Weights of a small transformer language model: MLP 768 SwiGLU.
MLP neurons of a small language model. Each row is named by its layer, matrix (gate and up: input weights) and neuron, and shows model dimensions 80-175. Each number is 50 + 12 x the weight over its row's rms, rounded and kept within 0 to 99. A neuron's up and down rows have the sign that makes its largest values positive.
After each neuron's rows, "fires in" lists the words (lower case) most often at its 100 highest values on Wikipedia text that the model never trained on.

L6.gate592:58 46 73 54 56 43 54 57 51 59 52 52 37 64 54 45 42 59 55 49 35 72 53 57 55 43 49 60 57 65 47 67 51 40 30 57 53 63 38 60 59 34 38 29 63 52 56 48 60 38 63 44 40 47 40 49 27 37 34 68 60 67 51 47 48 53 62 59 50 49 64 73 60 35 43 54 55 22 34 59 48 57 48 66 42 47 61 31 75 37 44 37 51 31 61 17
L6.up592:55 60 50 24 52 55 51 64 57 48 26 62 52 39 55 32 58 64 36 51 47 64 54 45 36 55 46 36 65 50 39 55 73 52 48 68 60 51 58 47 50 51 64 25 82 69 61 59 64 61 54 48 33 40 65 74 34 49 73 72 48 64 54 77 62 68 50 58 42 53 65 60 38 61 40 51 55 45 31 54 37 60 43 56 36 41 65 49 59 55 50 38 50 45 64 51
fires in: "that", "same", "this"

L8.gate712:57 62 74 43 54 28 42 34 48 50 67 50 57 58 48 37 50 33 42 42 34 42 40 50 60 42 25 59 49 62 46 33 61 44 65 43 38 53 41 42 52 45 43 61 42 45 47 46 41 56 57 78 49 30 42 53 55 62 32 57 57 64 40 47 43 46 74 41 47 50 64 60 66 41 67 54 29 43 37 47 34 55 51 39 46 24 33 54 71 46 58 50 69 50 46 21
L8.up712:41 46 65 34 52 62 26 63 59 52 65 61 35 43 54 47 50 27 45 22 44 34 53 44 16 42 67 66 55 56 65 32 68 62 54 63 50 66 45 34 47 72 36 63 46 22 65 42 52 62 64 66 65 37 44 71 57 36 53 64 49 34 56 34 54 55 58 51 40 55 45 49 46 44 62 45 35 47 41 42 51 72 39 63 27 42 32 57 50 35 62 49 32 23 60 48
fires in: "who", "which", "that", "also", "he"

L10.gate518:66 55 40 49 54 55 32 69 66 43 52 36 63 38 41 43 37 71 48 71 44 51 63 50 51 51 43 45 40 55 47 36 52 44 51 32 51 52 43 39 58 35 38 35 55 31 46 52 52 44 29 67 37 32 33 48 34 25 42 43 51 49 44 26 47 18 42 55 50 46 62 26 57 70 50 66 49 46 68 63 51 45 44 53 44 48 50 56 69 78 64 60 51 69 59 33
L10.up518:55 72 50 63 31 51 64 45 52 54 43 54 30 58 36 51 58 42 34 50 68 54 36 58 63 58 60 25 39 41 54 35 59 39 68 64 51 68 60 40 38 55 51 24 54 62 56 45 56 64 37 52 53 60 60 34 64 65 36 50 42 32 50 74 59 51 79 57 40 27 49 49 55 37 47 40 34 60 45 52 42 38 61 58 36 60 63 72 47 51 38 60 50 62 56 47
fires in: "all", "most", "many", "both"

L7.gate656:51 36 45 60 43 44 53 67 60 51 61 59 51 74 56 40 43 44 49 53 21 54 72 42 65 35 43 41 50 62 63 63 73 64 46 47 53 52 44 42 69 48 51 42 45 40 52 34 60 39 51 80 44 38 51 61 45 36 49 48 56 54 22 56 73 42 46 79 52 30 47 54 56 31 48 57 36 50 52 41 35 69 41 33 27 50 56 49 79 51 50 52 64 64 30 41
L7.up656:61 59 51 36 29 49 54 42 47 76 41 60 48 46 38 58 50 39 46 52 60 17 53 49 86 50 48 58 41 42 43 50 50 62 59 70 65 59 53 55 57 43 68 62 43 38 59 36 29 22 52 55 31 50 56 55 69 28 39 48 46 40 57 49 43 56 34 57 49 21 62 57 19 35 32 49 62 26 57 58 45 60 62 55 57 61 33 75 45 50 47 54 51 79 64 64
fires in: "during", "a", "throughout", "awards", "since"

L7.gate226:51 56 41 37 41 33 34 34 50 30 57 38 40 66 41 32 57 59 25 43 44 75 49 28 65 43 53 42 51 51 69 66 62 43 56 47 29 52 42 69 50 57 63 44 40 42 58 54 54 47 48 59 35 54 42 62 30 60 41 44 53 54 36 73 40 62 61 61 39 27 43 59 47 39 37 45 45 63 64 42 36 46 56 44 45 55 59 54 40 68 40 51 44 65 49 32
L7.up226:47 41 45 52 56 46 22 53 80 67 37 56 62 44 45 48 55 59 38 58 37 61 56 52 65 27 43 55 50 36 34 43 71 45 67 59 68 55 46 75 66 31 63 49 30 62 44 46 61 42 48 61 46 78 50 84 34 47 63 65 49 37 53 42 55 50 35 56 46 36 39 44 54 40 33 41 23 63 53 41 33 51 32 43 53 38 40 48 60 56 57 55 42 62 67 57
fires in: "a", "with"

L5.gate536:50 34 62 63 49 68 61 57 54 46 79 54 36 52 61 53 50 26 41 63 50 35 34 23 56 50 56 49 54 54 40 56 45 68 55 73 36 61 56 64 70 48 39 32 40 53 57 63 58 74 48 34 43 56 51 53 43 57 46 38 68 48 46 44 55 43 50 72 32 51 58 85 57 62 42 46 34 61 29 65 34 73 40 50 62 68 60 72 59 47 56 54 77 31 55 38
L5.up536:52 49 31 43 22 58 41 48 65 42 51 43 51 58 39 42 58 58 51 41 39 52 41 48 40 47 60 42 39 48 47 48 54 61 54 57 59 73 52 73 56 50 44 67 61 40 43 74 46 54 62 59 61 27 64 50 49 58 65 34 35 27 52 50 44 44 57 49 50 75 37 42 48 54 47 45 71 54 57 64 50 69 51 58 70 59 60 48 46 45 38 39 34 62 39 32
fires in: "when", "if", "time", "note", "although"

L7.gate291:37 52 66 51 57 51 36 37 50 37 44 54 57 61 76 24 45 51 49 36 59 45 51 45 40 47 32 43 55 48 74 59 47 52 25 40 44 59 58 61 58 24 71 48 59 31 53 45 25 54 40 46 47 51 53 42 49 42 56 52 54 62 50 53 48 35 66 62 56 35 45 53 72 57 36 61 45 33 43 58 49 60 73 34 49 40 43 66 67 40 51 63 33 53 54 39
L7.up291:44 62 11 49 51 49 64 37 38 36 44 51 66 60 27 61 47 44 28 49 41 52 47 66 53 63 44 42 51 34 29 51 69 36 52 43 46 36 50 43 60 61 48 42 38 69 58 50 48 67 45 51 48 29 51 46 48 53 65 55 70 63 47 52 59 42 39 32 40 50 48 43 41 52 46 60 47 38 53 53 39 35 40 43 57 48 83 49 42 28 83 80 36 72 47 56
fires in: "the", "a", "her"

L3.gate670:51 59 61 40 33 68 42 25 35 55 58 52 50 68 68 63 60 24 45 51 32 42 38 66 68 38 48 43 62 43 31 44 45 53 69 53 37 51 55 51 59 57 77 63 41 50 55 44 50 82 38 53 28 54 43 16 43 60 51 38 46 53 52 61 44 48 42 64 60 39 70 55 55 57 51 42 51 66 53 26 41 53 56 44 43 55 45 56 58 58 36 30 54 81 48 41
L3.up670:51 39 45 43 66 64 31 45 50 74 59 61 45 60 48 54 34 39 48 53 51 54 43 56 63 57 37 46 55 47 39 58 68 55 54 52 47 49 56 39 47 58 48 49 63 35 76 41 56 53 56 46 44 35 43 47 58 62 45 61 46 43 59 68 70 69 42 49 62 34 49 66 45 31 58 58 43 21 58 44 52 30 59 50 42 49 56 54 71 66 43 33 45 57 31 47
fires in: "of", "for", "during", "physical", "the"

L3.gate365:42 38 49 34 43 55 25 33 40 41 71 32 34 71 48 63 42 67 52 49 62 51 59 74 63 35 42 48 49 48 53 65 51 45 64 46 30 60 51 52 57 45 50 41 25 38 71 40 69 57 55 49 67 48 64 30 67 49 79 70 47 55 48 59 58 53 56 44 40 56 43 37 58 47 44 49 32 44 43 51 71 45 68 45 51 64 56 62 51 52 57 49 57 38 57 19
L3.up365:71 84 39 42 51 79 26 34 52 49 59 51 42 36 50 58 33 31 35 36 43 70 47 51 39 67 54 53 52 49 56 51 38 50 59 31 40 41 59 47 35 53 40 65 40 36 43 41 47 51 36 41 45 30 60 62 62 60 67 62 48 44 52 65 53 43 51 60 41 49 50 38 60 35 51 52 45 61 46 60 36 32 33 70 53 44 48 41 65 68 55 58 51 46 76 67
fires in: "the"

L7.gate84:66 40 79 44 68 50 40 70 63 36 50 39 33 51 34 47 54 50 54 52 47 66 66 63 56 40 34 48 72 60 58 37 79 57 51 27 47 68 61 41 80 67 39 32 65 25 46 62 58 45 66 58 53 36 56 44 46 42 28 54 50 56 63 45 32 55 40 35 55 38 50 62 43 50 47 54 38 50 51 22 52 50 55 60 51 35 57 51 54 50 52 53 40 50 50 38
L7.up84:57 66 31 53 38 62 18 50 65 60 58 57 52 56 34 40 50 41 29 62 69 46 69 33 31 66 44 60 29 52 55 27 42 63 66 71 48 51 38 67 32 35 46 61 59 33 47 60 43 48 27 37 51 59 40 63 40 62 49 43 53 14 60 53 51 55 64 66 30 40 53 63 41 47 52 61 33 38 63 57 54 50 41 53 55 52 56 53 56 48 64 59 50 27 49 40
fires in: "that", "who"

L3.gate562:51 47 62 70 49 46 32 51 66 43 46 50 51 46 65 35 48 48 53 60 34 48 51 54 45 44 52 72 50 55 38 57 64 49 56 61 51 53 77 36 57 48 27 66 47 71 34 53 33 65 56 39 47 33 41 50 43 55 67 38 53 61 41 51 64 48 43 71 57 45 67 50 52 42 31 52 42 55 54 38 62 42 62 19 69 35 37 41 46 39 48 52 60 46 41 63
L3.up562:59 60 63 52 36 49 28 18 48 74 62 59 53 38 44 32 39 52 37 56 67 32 68 45 60 55 57 47 63 41 50 67 51 41 65 44 48 40 71 39 52 52 44 33 37 46 65 69 60 41 69 56 37 37 33 54 30 55 55 42 49 49 45 46 42 65 45 60 56 53 52 50 37 50 62 34 63 58 65 47 43 32 56 58 74 69 57 41 23 48 66 38 46 49 30 53
fires in: "in", "during", "following", "offices", "off"

L11.gate132:43 61 53 57 47 49 55 34 63 24 21 49 52 60 56 48 44 48 46 42 55 53 52 61 40 30 21 50 41 48 38 49 56 35 40 59 40 38 54 63 61 36 69 36 50 44 58 61 53 35 50 35 38 51 36 40 72 50 47 34 71 64 69 55 50 54 73 38 68 61 43 32 56 43 66 48 27 22 79 58 49 66 54 43 25 57 43 82 39 58 42 64 61 53 69 59
L11.up132:62 38 59 58 46 42 29 39 37 55 53 35 55 45 54 55 45 51 56 61 48 56 50 60 75 53 41 39 38 19 53 44 44 44 28 23 45 42 44 45 36 34 47 55 44 33 47 61 85 57 44 28 50 44 41 42 47 49 43 70 41 44 33 61 42 62 56 61 49 53 38 46 51 65 74 59 41 50 51 61 39 51 50 34 38 56 36 75 45 49 70 65 60 56 77 43
fires in: "the", "very", "too", "my"

L3.gate27:53 45 44 46 45 49 39 45 60 63 67 41 52 55 58 19 41 41 32 53 64 68 66 29 34 30 57 48 65 46 52 57 79 42 52 30 42 44 50 51 58 29 61 58 63 49 40 32 53 36 42 50 47 57 39 58 55 46 63 55 54 72 21 44 59 71 36 47 65 49 46 55 49 37 36 44 41 45 48 65 33 46 57 46 47 29 51 50 53 69 54 45 63 59 68 56
L3.up27:24 25 38 67 53 67 49 37 50 64 75 31 60 58 56 52 59 56 47 56 61 64 59 54 40 52 38 70 41 34 43 49 50 41 53 43 54 53 50 46 34 35 58 45 43 64 52 40 77 60 48 46 51 55 41 44 40 37 55 54 58 60 48 67 57 59 24 32 51 70 46 72 53 49 52 35 28 40 44 38 60 61 57 50 60 46 57 45 55 59 47 37 47 47 43 34
fires in: "with", "a", "brigade", "brigades", "bazar", "guitar"

L6.gate248:61 39 61 36 51 46 67 52 40 33 51 39 60 59 57 44 69 41 38 64 37 52 54 27 60 52 36 47 51 42 48 48 72 54 58 34 43 40 46 56 86 43 43 42 51 62 64 41 38 41 42 59 23 40 38 65 25 48 37 56 42 50 45 63 58 71 48 45 40 52 38 53 62 81 65 58 50 44 39 54 32 48 68 44 44 38 54 55 67 59 52 78 49 62 56 38
L6.up248:51 66 39 59 45 56 42 47 52 69 43 48 36 37 71 61 49 64 39 62 69 52 40 56 51 69 51 58 40 54 35 40 46 44 59 54 66 51 34 26 51 49 61 61 40 50 64 46 57 42 42 37 48 51 63 48 34 39 50 54 30 52 85 58 51 39 66 57 55 43 70 46 51 58 57 55 46 29 56 80 53 26 55 63 43 64 70 41 52 63 53 65 70 53 37 21
fires in: "that", "who", "comes", "it"

L5.gate343:28 55 63 57 41 44 57 44 61 81 27 51 60 71 52 49 53 42 51 67 37 57 61 53 62 29 20 37 54 66 44 37 45 62 60 67 38 37 69 68 58 68 55 50 56 37 34 43 31 44 56 55 55 47 41 38 36 52 44 34 83 27 47 45 53 53 67 63 41 51 55 61 59 43 46 43 58 67 66 66 58 44 51 50 67 38 57 59 52 39 43 58 64 52 40 57
L5.up343:69 52 54 45 42 50 28 53 29 42 51 46 47 46 65 42 57 43 30 51 49 36 51 57 63 57 54 80 60 39 46 52 67 50 88 41 59 41 63 55 54 49 49 50 39 45 59 62 29 55 46 53 49 70 25 39 28 37 54 56 67 73 50 50 24 47 52 75 52 55 44 40 43 27 50 39 65 58 56 52 31 57 66 29 53 53 31 75 41 48 62 70 62 51 51 60
fires in: "during", "in", "throughout", "country", "subsequently", "athens"

L6.gate186:45 10 52 36 64 48 29 31 59 51 71 53 35 53 51 42 40 50 48 46 57 56 45 37 47 48 48 41 46 66 44 41 43 87 67 49 27 59 55 61 67 34 49 49 55 63 46 12 65 43 39 53 60 56 60 70 45 65 42 55 65 71 56 59 43 44 46 66 42 54 35 62 51 56 35 35 67 46 41 44 48 66 56 47 28 54 75 46 50 75 38 37 40 62 46 35
L6.up186:54 53 52 55 61 46 35 43 55 58 48 57 55 56 48 38 57 57 33 50 54 54 43 43 36 57 68 54 75 45 45 80 79 51 38 34 43 51 48 61 44 54 43 32 71 55 45 26 50 43 48 35 60 50 29 29 61 48 67 43 70 65 45 61 53 79 45 47 41 48 27 53 50 49 30 50 30 51 46 55 65 48 40 27 49 37 60 52 62 50 68 72 56 43 34 53
fires in: "and", "from", "other", "as"

L10.gate344:59 51 63 54 32 47 39 53 65 45 43 52 60 31 46 36 54 38 62 47 46 39 74 43 43 45 54 54 43 52 64 26 45 54 33 41 30 57 62 47 47 42 57 66 70 40 48 63 68 43 33 51 42 75 40 62 46 69 69 46 39 45 44 63 45 50 56 56 49 50 63 42 51 45 22 47 49 66 47 41 30 48 58 54 42 42 38 61 62 54 48 45 49 78 66 41
L10.up344:60 49 36 54 54 75 50 56 48 48 63 39 37 49 68 47 45 43 51 30 63 53 30 64 60 75 60 56 57 58 40 61 55 43 43 68 46 42 70 40 50 48 67 65 47 42 37 50 35 39 43 54 50 77 47 56 70 66 51 65 42 47 45 41 34 62 58 60 39 50 38 56 58 66 36 35 36 73 45 37 30 49 91 69 43 42 20 56 46 45 48 46 44 40 58 57
fires in: "this", "there", "the", "yet"

L5.gate409:46 31 43 67 51 23 39 55 46 50 40 28 59 62 50 35 51 53 25 49 55 48 56 56 57 54 42 59 33 62 62 60 43 48 68 55 24 56 46 47 66 61 43 37 41 39 39 47 38 35 49 52 49 49 50 64 35 72 42 51 44 58 32 51 51 41 52 60 57 50 55 44 53 46 60 74 22 76 62 56 51 64 68 56 67 39 37 61 71 52 47 50 41 64 36 31
L5.up409:38 32 48 51 68 46 30 48 25 44 41 46 55 39 30 38 65 67 48 42 46 48 54 48 64 54 32 50 33 49 47 47 54 47 70 37 45 41 63 42 57 59 43 48 43 48 45 55 56 40 48 55 56 50 49 60 49 66 51 74 58 50 47 67 77 34 63 50 51 51 68 27 29 53 62 62 35 64 56 54 78 60 67 43 57 34 42 57 39 69 49 42 32 76 32 51
fires in: "to", "the", "s", "who", "that", "for"

L8.gate345:42 56 82 57 38 64 43 52 53 48 58 39 48 56 47 38 58 47 35 43 43 63 42 48 53 48 41 42 30 63 37 56 57 36 63 48 18 61 48 38 60 33 50 55 50 56 39 64 39 42 50 42 36 62 33 37 42 42 40 63 59 58 44 46 41 48 33 53 59 72 69 49 60 53 19 44 59 31 46 34 55 51 44 52 44 21 63 63 43 39 46 59 52 60 62 46
L8.up345:23 71 47 56 57 51 39 69 25 39 53 56 61 58 58 47 37 53 34 61 43 55 67 44 43 50 35 45 45 48 25 60 46 50 37 54 53 67 50 30 64 58 53 48 32 40 73 55 33 58 44 36 38 63 35 43 65 42 41 42 53 35 35 53 36 40 38 64 53 45 69 55 37 48 42 37 40 39 50 45 72 41 38 37 69 48 39 60 50 40 51 60 29 31 59 50
fires in: "october", "june", "w", "november", "september", "august"

L5.gate373:59 51 43 50 41 66 53 35 27 60 75 53 28 61 62 22 39 27 54 38 66 71 73 40 50 59 44 43 52 69 76 51 60 49 69 57 40 56 31 45 65 41 49 42 52 46 46 30 47 38 37 40 75 59 67 56 50 42 58 53 35 73 49 53 68 35 60 49 45 29 57 41 59 65 39 61 29 50 56 49 50 49 59 34 39 40 63 64 57 47 47 45 37 54 50 48
L5.up373:47 68 61 51 66 53 47 54 36 32 40 48 36 51 46 28 67 49 40 62 41 46 55 41 51 51 70 47 18 49 53 51 64 57 52 58 49 27 59 55 59 65 12 47 60 51 43 52 65 32 37 51 32 44 22 33 43 39 56 61 57 47 33 54 45 66 55 49 61 49 52 44 57 57 39 52 49 56 63 59 63 25 52 30 69 42 75 63 56 50 62 57 45 41 54 82
fires in: "the", "received", "published", "of", "average", "second"

L8.gate329:25 46 46 40 47 23 33 48 45 55 62 36 44 49 56 46 50 64 58 49 43 47 70 29 39 47 52 65 70 48 59 53 66 76 32 49 37 51 35 47 49 37 48 31 69 63 70 52 53 57 46 61 36 52 64 33 62 62 39 20 62 44 37 76 49 54 47 35 55 42 54 54 53 62 55 72 47 46 53 60 38 61 33 57 39 40 63 38 54 34 67 53 49 50 69 57
L8.up329:41 39 43 55 38 26 35 39 61 33 47 43 45 55 40 42 58 34 47 51 56 71 46 29 59 36 41 60 69 51 60 31 64 60 47 35 45 65 56 50 62 38 32 42 52 33 49 42 49 58 47 59 46 42 64 56 42 50 54 55 63 35 48 61 65 33 71 33 64 51 46 50 41 42 47 43 57 17 59 61 35 54 39 48 29 58 62 51 37 58 57 61 50 60 64 34
fires in: "and", "chief", "fellow", "commander"

L3.gate298:60 52 57 43 56 44 51 43 54 44 56 49 53 53 43 47 54 54 46 41 46 57 26 43 52 61 45 18 66 46 36 40 53 44 84 62 36 49 59 69 48 47 37 40 64 42 40 59 45 71 38 58 54 72 42 70 46 59 44 50 48 62 35 53 30 64 59 70 30 47 68 40 47 52 65 39 41 48 49 42 62 44 50 28 33 69 57 89 43 36 44 47 61 47 58 25
L3.up298:59 41 39 53 25 53 44 51 56 54 47 46 47 55 54 49 64 45 33 14 62 33 49 66 37 50 66 36 53 48 53 55 54 54 69 39 27 53 76 31 59 62 48 66 34 59 31 78 59 59 61 22 58 50 42 41 55 43 39 57 64 47 57 65 38 42 50 57 61 46 58 67 46 40 75 61 47 42 48 68 47 56 62 48 40 55 50 48 45 49 51 50 74 45 55 44
fires in: "although", "when", "like", "however", "include", "note"

L7.gate501:48 46 60 55 54 42 32 48 59 46 57 42 52 55 58 45 45 42 35 47 46 59 74 43 42 50 33 44 54 60 75 58 57 42 46 55 24 55 35 52 71 64 49 47 46 47 35 48 53 47 41 71 45 50 47 54 18 58 54 55 49 49 55 50 56 71 60 59 25 61 49 61 72 37 46 55 45 49 25 70 51 56 69 68 27 47 56 61 62 59 57 62 36 67 57 43
L7.up501:33 46 34 35 57 46 36 36 49 54 45 62 28 43 56 30 57 50 55 68 60 46 56 52 58 62 44 23 50 32 45 57 46 46 59 43 39 67 35 59 41 66 45 43 38 50 74 46 57 42 50 37 35 28 44 58 54 57 53 41 45 58 38 70 66 69 39 54 41 60 49 58 44 49 55 61 60 53 45 55 52 66 44 57 36 72 49 52 79 60 74 43 32 58 37 55
fires in: "that", "however", "said", "to", "stated", "failed"

L7.gate726:53 50 75 40 44 43 69 60 54 46 61 50 67 51 64 45 52 41 65 46 30 52 57 30 63 50 38 49 60 62 48 50 43 59 48 59 43 24 49 54 48 59 29 68 79 44 17 68 42 51 57 36 40 48 41 58 28 66 28 39 66 39 43 39 53 44 64 49 45 59 36 50 73 47 52 57 43 57 40 65 62 58 62 64 74 58 51 59 67 55 41 52 50 38 55 42
L7.up726:61 64 45 47 49 56 56 50 72 50 52 61 47 48 55 28 49 57 53 80 43 51 63 75 43 53 71 52 59 48 26 49 79 53 45 42 46 62 59 33 38 70 37 49 17 44 58 32 44 24 33 36 45 53 37 45 70 61 35 48 59 37 45 43 41 52 53 57 39 64 56 45 39 41 39 59 23 33 42 48 43 59 56 58 49 36 41 50 55 39 64 57 43 51 50 49
fires in: "have", "had", "having", "supervisor", "exposure"

L6.gate654:72 43 68 56 41 47 59 57 61 44 42 38 54 63 60 26 32 57 31 28 35 55 62 63 45 31 41 50 60 61 57 69 62 52 58 33 50 38 56 44 75 34 55 47 55 28 38 24 56 47 49 46 45 54 37 51 51 51 36 43 59 57 41 52 40 57 51 51 35 44 60 65 52 34 34 54 35 49 33 46 57 47 69 49 52 33 55 54 47 54 55 40 66 36 54 48
L6.up654:65 45 53 52 52 43 59 35 61 42 56 64 44 65 45 40 55 34 45 47 49 38 59 74 62 39 39 42 54 38 23 65 56 47 66 42 51 56 60 44 49 44 67 41 64 56 73 37 58 40 46 39 31 38 35 49 65 44 67 56 74 58 48 70 52 67 21 69 34 57 68 45 49 29 37 62 45 32 41 42 61 52 43 60 53 48 54 53 47 56 51 66 66 47 39 63
fires in: "on", "the", "s", "their"

L7.gate234:50 38 62 62 48 45 55 35 52 60 50 39 59 49 67 64 54 51 50 42 54 38 64 69 56 54 48 52 55 72 51 57 40 56 31 60 43 55 56 53 43 43 69 34 77 41 34 47 49 60 50 50 43 43 62 70 35 52 58 47 61 58 34 51 39 48 62 47 52 51 25 47 51 58 46 52 34 65 52 50 51 80 93 59 33 64 40 75 52 51 45 33 61 61 42 59
L7.up234:54 46 48 68 39 57 24 25 50 60 71 54 21 51 42 48 46 32 44 40 28 62 52 39 64 53 44 30 60 49 52 39 61 42 66 34 41 40 55 38 56 54 69 44 58 58 59 67 44 55 49 54 48 20 52 62 52 36 18 55 66 37 50 45 51 32 47 40 64 47 55 46 61 56 64 51 53 66 52 44 41 62 52 51 27 61 59 67 75 54 50 59 39 66 50 57
fires in: "a", "the", "are", "very", "were"

L7.gate150:61 62 77 47 50 47 60 36 54 46 32 44 36 62 80 85 30 35 42 41 39 44 50 61 47 28 46 49 69 63 53 74 62 46 63 55 37 50 38 38 51 57 56 34 48 48 50 33 50 58 48 54 30 83 31 53 55 43 48 54 64 50 39 44 57 61 55 46 63 40 54 74 60 48 36 47 55 46 44 54 59 76 47 36 49 29 62 44 61 67 36 60 43 44 65 55
L7.up150:50 59 59 19 39 57 37 43 28 51 62 45 41 40 70 31 55 46 40 38 49 47 51 75 43 58 57 31 41 48 37 41 41 38 71 52 52 40 41 61 56 44 50 62 64 44 60 38 25 73 48 26 76 58 48 65 60 41 63 74 45 55 27 58 57 58 43 45 69 45 60 58 48 34 37 64 32 35 58 62 39 59 32 43 53 50 55 54 64 64 62 72 47 55 53 36
fires in: "the", "medal", "its", "apps", "emperor"

L11.gate612:75 50 58 51 54 54 52 68 51 56 65 47 40 63 42 45 41 63 51 60 39 66 50 62 29 45 52 40 59 67 68 38 67 57 59 48 34 56 34 56 73 30 52 62 85 22 58 68 42 49 43 58 31 62 45 36 35 55 54 40 54 40 40 53 51 45 52 60 26 37 56 50 46 42 38 31 43 47 45 40 48 62 60 71 40 54 54 55 46 57 50 60 39 33 63 29
L11.up612:47 64 46 54 54 36 52 73 47 55 50 55 47 39 57 41 47 57 42 57 84 42 47 22 61 61 43 30 43 44 38 35 63 48 57 39 27 72 75 44 63 42 39 55 69 43 52 38 45 53 57 41 42 41 68 42 62 30 46 46 25 42 64 58 64 56 46 61 50 62 55 49 51 69 59 61 31 64 57 39 47 42 39 52 62 55 38 70 78 70 46 59 40 47 65 38
fires in: "it", "both", "many", "will"

L3.gate379:55 58 53 55 23 60 51 48 43 51 49 44 50 64 65 40 34 39 21 54 51 68 63 54 43 45 53 39 52 64 50 55 46 50 69 51 38 51 39 33 61 40 60 39 47 50 39 47 55 76 50 22 60 83 71 45 52 58 59 42 46 70 63 58 42 54 44 44 46 38 57 51 56 43 45 51 58 57 60 32 61 43 64 52 62 48 26 53 49 41 45 55 70 52 52 59
L3.up379:55 72 61 26 50 59 52 33 39 46 43 59 45 54 50 53 54 34 41 46 61 54 57 68 55 39 32 60 47 40 38 36 45 36 78 49 40 37 34 39 59 47 56 32 64 32 68 48 66 61 48 37 71 43 51 35 41 52 30 74 62 48 60 84 55 63 51 53 38 58 71 44 67 36 58 34 63 37 44 53 33 47 30 57 74 44 59 41 59 49 40 81 49 46 46 68
fires in: "the", "at"

L11.gate63:62 61 74 47 46 59 60 72 73 41 43 58 29 47 60 46 40 62 40 45 47 42 62 56 35 46 42 46 51 59 60 41 87 39 51 33 29 54 32 62 44 58 36 42 76 35 56 45 72 53 39 58 35 44 30 59 60 33 57 73 47 42 32 50 41 43 64 56 53 35 66 57 57 43 53 39 45 58 54 41 43 49 65 43 40 56 34 53 58 29 34 48 61 34 67 22
L11.up63:37 61 61 43 41 37 64 41 69 49 50 55 54 54 52 55 51 43 63 47 31 51 42 49 59 47 48 35 64 50 54 52 65 47 40 31 28 45 43 69 56 74 50 55 52 37 49 58 66 48 35 57 54 27 55 52 50 57 65 41 50 49 49 60 39 66 58 65 32 30 60 50 44 31 51 59 39 57 70 44 40 67 55 47 37 44 55 41 39 37 37 50 66 56 57 33
fires in: "the", "he", "his", "then"

L8.gate42:37 46 63 65 36 52 49 57 63 47 60 45 40 63 34 39 33 37 43 67 38 49 41 40 43 23 54 55 36 64 60 38 34 47 76 30 51 70 32 61 34 16 36 50 67 43 37 64 47 46 49 58 45 43 54 52 33 51 35 56 53 50 47 44 85 67 46 45 69 50 54 48 50 57 43 56 51 57 56 52 45 52 61 55 31 36 31 44 49 51 44 66 51 50 43 42
L8.up42:35 46 45 60 53 54 61 71 47 50 48 43 39 70 43 46 39 61 36 50 41 42 71 55 45 54 43 70 62 44 64 54 54 53 62 52 60 50 57 52 54 62 37 50 61 42 64 47 55 58 39 57 37 49 32 48 50 50 27 65 29 41 74 67 57 52 46 50 53 55 31 44 65 53 55 56 72 45 46 42 66 29 43 35 41 43 59 60 42 73 45 39 54 46 72 33
fires in: "one", "n", "espn", "place"

L8.gate646:58 24 63 54 43 47 29 59 54 62 70 41 28 41 70 55 46 56 42 58 41 51 49 31 23 43 53 62 59 65 58 35 61 65 55 36 42 27 33 54 59 35 36 54 51 33 50 25 64 50 47 42 65 47 47 49 50 57 29 46 40 36 44 43 41 44 66 30 55 43 64 59 38 61 42 50 52 59 40 47 63 44 45 57 33 41 48 42 53 40 36 37 81 31 58 60
L8.up646:47 36 46 79 69 34 59 60 34 60 52 65 62 54 45 57 52 46 53 41 45 59 58 52 46 30 54 47 44 56 58 49 57 57 39 41 45 47 57 47 54 45 48 47 54 30 58 34 46 52 47 56 62 51 41 36 59 48 82 38 52 45 30 55 43 68 48 53 57 66 53 41 63 58 66 46 47 46 50 62 42 57 56 47 24 58 41 26 49 68 41 21 44 66 41 56
fires in: "he", "and", "but"